config.yaml
num_hidden_layers: 16
hidden_size: 192
num_attention_heads: 3
num_key_value_heads: 3
head_dim: 64
intermediate_size: 512
vocab_size: 8192
hidden_act: "swiglu"
norm: "rmsnorm"
norm_place: "pre"
norm_eps: 1e-05
positions: "rope"
rope_theta: 10000.0
rope_fraction: 1.0
qk_norm: false
attn_scale: 0.125
bias: "none"
tie_word_embeddings: false
parallel_block: false
init: "uniform"
init_std_qkv: 0.042
init_std_o: 0.0
init_std_up: 0.042
init_std_down: 0.0
optimizer: "adamw"
learning_rate: 0.00255
beta1: 0.95
beta2: 0.99
weight_decay: 0.097
lr_head: 0.00639
max_grad_norm: 0.5
warmup_steps: 281
schedule: "wsd"
decay_fraction: 0.802
decay_shape: "linear"
final_lr_fraction: 0.0
batch_tokens: 65536
max_seq_len: 256
doc_mask: true
train_tokens: 415500000
max_steps: 6341
dataset: "wikipedia_en"
MLP neurons of a small language model. Each row is named by its layer, matrix (gate and up: input weights; down: output weights) and neuron, and shows model dimensions 0-191. Each number is 128 + 24 x the weight over its row's rms, rounded and kept within 0 to 255. Numbers have three digits each. A neuron's up and down rows have the sign that makes its largest values positive.
After each neuron's rows, "fires after" lists the tokens most often just before its 100 highest values on Wikipedia text that the model never trained on.

L12.gate117:157102109113152130106096133103120086165109152135141131157134106126116097076097136145102120124135100120163115114103120143125180146143089171131092132122084127116106177159100133113110127160154087119164101154129118138136140106127097104096130175145133081119112096142166131139117121112130121066099152136115145151092114066148126164166128120103096123121131125139125103096159134147144156148118135121134107152143165124117198127126125137095087111144157157137089148127098124143115108096109122160141126150135166135159134078126096103145148130105127083098133146145113140154120116127068129132
L12.up117:132159115120093124112142116132089114164115127131168097106113135122134144090102107142114144158138086109145128174130145134138057097160133132116162106102127130113142111139129160106134130144124108113111112125105083105125128166097128081150132136161139117170102150139146110108137096112162112116179144145127120134149109120113108156094119139096142154129152096121157138143161122129143160096091146079178145113120174105116186096095180146111130112127133134128106095128119095146121150132169122141166161147137093164124150139150098124129094152125124096063134179105178139111120147130109101126
L12.down117:120092121153077117107123123105124107094121142128128114135143131140140139113082106133156124181133139132126058139150130167115147143118119117124155118132098121146136094130096119137072138118134104099142100112094107094143122096107139132128107135169130118168136100167103145136119149128158117125089168121098111118174161099173114122096121103100131172149106200091144144095183130102153130124117119137123113190132151110126130158142112158136105111131111139084120123093084113151093115107123089159107121106142106144117153089153125098149130152136167144079139168135157114109095140134110142127
fires after: " ", "1", "4", "0", "5", "6"

L7.gate68:157166145133129098106151136126146132144089136120125085120152162184139159157132149126149141107148149157102148156094173148129126100098112136151118159103134095125170120131134133182130117128180100113144129158127139107127153138143090121127132077108149140116161082152158083140151102169140135127123146146110110138143132109164116112119142091123178110125105109117141147131097130121163114132109177124131171132131061125097155125126120135135135121108169165145164136102177117064136115146166129143115115118145124129150125143095098127143135112093131177120095112128182148090134170108105123114
L7.up68:109130146152113119137132116079099061101080163126133154163118163100158125134095088145139124143101141138112132090120172096134157104161146098109069076134147145145129192138093152143160145125108115128121124131131110113148103135102127140132120155146137157121097130113106150100133095118126117120100163127096095130146161120145132118130108116139175173092132169089146127081134132136143123137119129157096129142120126086154107078144071185141133099095133145130120108112156092152167122147093140135140104110140107172121134135131121118164129121102118143114130125137117126134146103189153153138
L7.down68:111142138167170130133080119130124122075099165127131178130139123132131121151128146134121148149126137132155142123169113138152187094118093106132124092134129133109143153131172136165138112160136127113103094126136100131128148140126112119114132124130095140144136120126137095168113178134130134126109164169174116148116139011124131142113129125120136123127128113143173127124104122179090096133116156165139134121114130206121115092130090122148142100099089137115150115165111115130158081182122139124111074146130169094146142146126117105126149121151102126119135136154117161126102120116134123112
fires after: ")", " the", "0", "7"

L8.gate436:116118167166132107092110075134134137078097142124110101193103126108131142131122130160103184163130118150134138127144107128134135118150148096138141108110126115124117132089111126136121123093134103128175112154129103109125150115117106107124067130116112082153124167129131125115081139163126127145117114121108132102108182110145116126154095117119140133099163113112136121175148131138172098098142142105106091165090102134098106115137106106111110179162164100147143115135175119132099100119158173121142128100123133115120114105148189152127144098152153101147120086139090124095078128108112157138
L8.up436:125157117143130146114088098107128122112122160137157117177166137109140123122175154149129156117136101095158142128114103128140124090164120135104139144085139138112091137078151091129105158136108077173145153152130149092108131061115120166144119119129084117140127101125139084134135117182116126114144125102097125149153135114098122135169090166109119144086122147142083107141108118134126123078125166113112114104137169157082122147109127169119106133161165136150080097149118101129118098125095154096103141126113147141160112120133154119135130144151144117151129095110069144122133101090113130089
L8.down436:161081156115153118112144118134136139125134141136130100170119090114106131126143122143142138132147131162152157151120147158142157107167151132103117143181133118142126133123209114109108145152144071141118127105108087166113120138146141128152127087140095142141125145133072131119141187151130130125116123139133136137157140012136165100156133090132127165135110135107116156177137130141117096084121113141116145140111094169126141120105173121120126126170111145151092116114153071155068148136132153117092121106136117121128137148133117127126127133113138122158138131124123100129106153087133154115
fires after: "\n", ".", ")."

L11.gate386:111149113131120174144133092128128132164134119147086125140117121158172168123124138131096147100134140092146149149101130105142100114126114133138105162128101129093122134131106132131086133104123141123154140136123151149129109129107126120093196145101130116141080119124131153120092139141172115083087120151159095077126157110121086180138127123086088184087135109121112082143124120193141155126123128086147123164103121134135105098103152114131117097129157128150141169095148142117082123108138120174135170101134178146108099102102142122163131154121139129150111170111152143131132127089152102145
L11.up386:108093108111143129077134131165144136129103121175133097201093115140175125108120142132098168098076117082106161152149114128106154064144152143145087107127143154112156096088098109101152177103100139139135147152141150123136124121124082088121163113099114175169102161151119126099121089165150141078164107144116111125096144126142123095130159138116111125127138129123127112131104125160145095135116119082109095129117121099134156110123120117104120120144127181103099141114146162117107182143119138116112096143102146141114149148102109125133137156092139117150108148129124146129161120134139112135
L11.down386:153120143105155125129183133149113138070103149171142163127127150106129121125044112109135092161169156099145116174174124164135112173106143098142171140117127169156154103164097094129150124122136147116136137075124131160155130150104126137136104140138086111141085130133096113101140114120161141143136157133147161122149157159109142129119135097114122147155079145128107143169135107156124100102117135154122114060130124133107141128136156115176112111130077091162145159067124126136134156137114102126146162124131130135117126098144160120116121150125125096140129126139098096132131143119164140131
fires after: "9", "1", "2", "0", "3", "7"

L4.gate242:105200181130141119116106083124128131163119108105157157078162135143128139100121178151143123137149129126116140122086102118137121142149115120153128145105130154076150130126161125152199144128131094076127161161155126127102144077151106122116143115127121119148106149170134128103132126116101149167124127138158100152144141112158161154138107116152104084148105149125102136107109145133141155086100166117118079146137116144117179130139122130115082136156128133137110107118139152131088138155146102166100133144119105158148110158125146111108064139140126139115080136108122105133070144163143116141
L4.up242:128176176163088152130132095160147146114081112135119111110172121165066114093114133134130130134101130146143133148104099121105085145122148108149151144137177152115121122116147089155144143154078147139109168124142128120120151100171114154154173140125140120143131134109115155131146110141131173132106102120158119132149137107131167141105119144159120086133105145130109140124096154098133095149108124105095139170139104142151162129173150140113091156182106112166139103123103140118140120144121127155102168106160127153131074125123142158137071141174148145095122139159107146114084123134124132175
L4.down242:140106117163123113145178138173085105106107126150119143123138158139118114121075156126146161125124122121123119162110127108105102140091166101143159098175125086108105132106120146097125129138111130171117110117133155121120118160131147150115146126127134102142136191112038175122152153107119167185136103135141153135094157064136130150145126138136114182155134133130099143135124135148120089161124119109175164141072127163132099148143097132180109142112148144086127139129119167102125168151113135140099114121143107088123070141118139120129142124119090135115142130143130125128134120129126120128
fires after: ".", ",", " that", " and", " but", ";"

L2.gate51:141167143135111096134132184131120132096130127134131131180106178120143119157106177144155112120116102157158135183134137139093121089119136142144102125112106117154154137130108151170152137101145087098114127152146099091099144105148139094117150121124163121073122147131153117174123079116152128157158127150141128156119162131125094140133082148128091103095119095156104153141123145108118107130096140118151107117079127158149160153130119128131038115101120091141144122121159104154138103102148110147116174099109110133114121108130093103166143126097117149123122136137131123131149111139099068152
L2.up51:103153137131115104146120137140119146097125135158141148187093148124167139148137173125165112114092113155125111145139155143133143072119138159123122111110111120152144126117112146149152130095195103091120151152124153155097186131135116109136131128115164113080132173150123092128130108094146135114194139173153121153106163125111131158136128144164090095099119120153124132137088107083119071129116116115119102126124146124152161162153116151172098125107106122107144120098165117135160081098122119143146133120137118116132166102106107107162129156097138106126137146139117098124148110113118054134
L2.down51:110136151131112118133121132185115110080138163132160130140077115196158092114115135131131152133107118134129103112180134127128152138140121121138137140147114148157112130139137158123137112095125139094129127140117124174115154164125138146125126120113116135128129128115000103112114154123111123167135114132131104161124133183143130141132146128159138114139126161126135116141128136134120076130108074116132123167134137076080132132165133122133176108116155104161109080121108125136131101109086105113122162150129130150123128094133112154107149139114112083129103141181134136107106111116153131146
fires after: ",", " of", " the", " in"

L12.gate13:149200133147138096139105121160101139129094102122156139125163132130106128122157139147070136153130134160125086182102105132081100082163114106133120142139110139102146100155128132143152107125114140170129115130158187111138111126126098166126096094091106094149123144130158116135124162133113112117153122111123132131106144102138104141121134123135147175123119135132145113158149070128183147151084122123155114116097120140120094157180128126064128113168096148144136113124172168163123103112098105155128147103110142170125104110124103112134120076123137169127127108128148141142084144108115123143
L12.up13:104149131110149104088088110135121146134134150116175124136132136115117115148134151171139132143109112119095103125142117106115133111132161115118118134118129093168154129132143129099100133105158140128094178109129157118179105124155118155118112137083136155103126111122153171161136110124121118127142151142133139109060148127121152159125112135137135176112154119150115153162097130146153131098112133092138149138164157169085123129074118139185082134179119172124122091126122121133122107130143098122160117124136119108170068117106151093137139116123141140133144105158059119111092113129044105132
L12.down13:120151128143150113102166128162148120117136158116147135148097112107090123097117133148135105123083166134130132157189158141126128152096142149162137128094155147124122125139097150143157170157112119118150122121091196121102187111127135130119112108123163125079152093173091125104135158125157131126089124117126155105140113115167130094178148109144131115109115120086166099130109078117170133113168177146084167133115163156115174171086147130135124120121163114104104154095157141174159108134119137112167109122127113113087122099116097142138121126111134127099122146121121128122100121142113128134
fires after: ",", "-", " -", " April", " June", " in"

L12.gate464:141131109153212163109117104131149135111161140149126160181104102141092117111139132151135135119123080146117132145083116096133150116105121145143101113103137157148154120161092153124158158130120146087128095124156141134065122122111074155164132126092140100165085149160124109123133119152131091132108094121116126142143132117168127160129121122091119135147133140146127117122148163130139131134114133112090144151084141127122156132140073133134123140092108162174127132135172132089112148133135113129161093145125129172092098125077143102198177127145116138151141107075123129125132133137135115129
L12.up464:144091148166207145100132142105113129134170158128076155159116144119119153112135135135158101156121140164103139136096107130171087131114129142135124115119118113129179135184121136157117116160112155050112123133125137157110119158100137098116154179112149140136119145159097148108090112128137086127163136130128123143135178128168113114104131089122097174141125136158084089145151102178115108111126139112116127142112131112170158125149094139119113148138153137114113133098145126106117146106127141106152156135080115144128119161137153121151175071132104125121125085094122124112115133113129099134
L12.down464:147145116110127113115135115122147135129143107144141175138174148125157127125136171114107074152125114127134114053182130118164104140133094128151210134145152122097164125116111141136110104110152111128128084128124171134165113160134170125119137156149138137137115166108093140134169123122147145171141120174150172142158137123119127145140140164136127091141132155155112132132165128136117119142134141139138131128129151073106133120085205100141124159150132105127130152053091124123124132166150144119168119137115139133105113134155112121117109170091127119100138136092147158124138093093127112118
fires after: "9", "1", "8", "7"

L11.gate53:133178132152130171123109080119112104051114127103157129149131144078166137134157132121093146089128114140114157123125164183110103158169107139115119117104189125094118138106082114135100143124149123130166136147152127111107183095159123122109137134139118088115144113132164117115160151107146166123185139106114123140165168103138148158156134118130138113118153158140132144122092147139147106123126136147121151110123129159149153117139132137112133146115139155142100112148169125113137088110106102136092119132094149146111126165130111124122100062128103124107129087152118117094067173111107134115
L11.up53:096134127136135180130138129161151133114102109165106124078151179143147134165133106153179156117139158138097137183174109103171104158147129136173120129125108177141126119125139081138107180120144089129130124122149132109160118107169154152130099134135117168090143136162136131125082171148133154112106092124105148162137127135125116154114148122156133099095091117097142139161128116166103138137102156119085136189119089147124130088072093163141140160129128139151106123154140143120127106126172157134133118097114116124144125108159118131169150126125131138166141123137131128131136101078137127145
L11.down53:138160135126133126131156127136162162103112096132133153135127112122149143153122152154147130115161131139123117172128140142142118133071112143177104140122143124134131172161158139186141169146105049097138132114133156122148140131129140114117163137124089185090121110088101106147164168139150157122116126095192117107118081056083111116138105118135130164122113146122157111127118142158102136143091141171162159127100164117141101120110149122177133139134093131162143124076121083093164115132118157140135111136107118134140151121156101131102120172116117143122115115144124103133101114148133137144
fires after: ")", "."

L2.gate179:154149114094123102124103123175157114158113115091177178099131115103113080137199130119171139128158105143095104073118135154151099127120138115118131106162134091156149097148119106140151082105161115169114139136137150134134126142140117128121126078127095122136126121139102125124118163133153105172131097108141157112101121130116142153106135071153144132130126123146113144116151121149163148124112120137103121139126125131130119129132128146137133124161140117101103115097148142078155149091126162185165117128092113167135188170146150171138118126149164163155122163144118129138090190111116110125
L2.up179:133099132120150136139112111136147145137067112108164148136136123110143147135120189110172138114145134166120104104094153182151079127099160143115140142136113136126154148122148130118123086094115143145127104149104174113139122126169122124145183107124167180099158096153153117105136117141135126173130137158149131147122112130101128147180147159140102196103146171139147114145151125145106147123144128117093140093170130134162154115141087126160151086105121161095140135130110096098158127161125143174127109140143126142131123129119122170109136144113142097113144152186120105140108141094081122151
L2.down179:138128155161097120140090159124106123115142179092170095093144092167175158144143093144072132146100139117120130161123153172096094123133163149150111117128150131098160186148115091138110118160121136105154096124146066178107082136138103106096136104156149113107096119102129128125098126074167115140154111127102114143131136106146119154111121182157125114150175142149141133120134135130125107111179134120144100068081147122109129117149134116151126135169153125075148131127127105130134149126119114123124112127103111120114133139121106121080097106130137134159139151147131092117091138122115130121
fires after: ",", " in"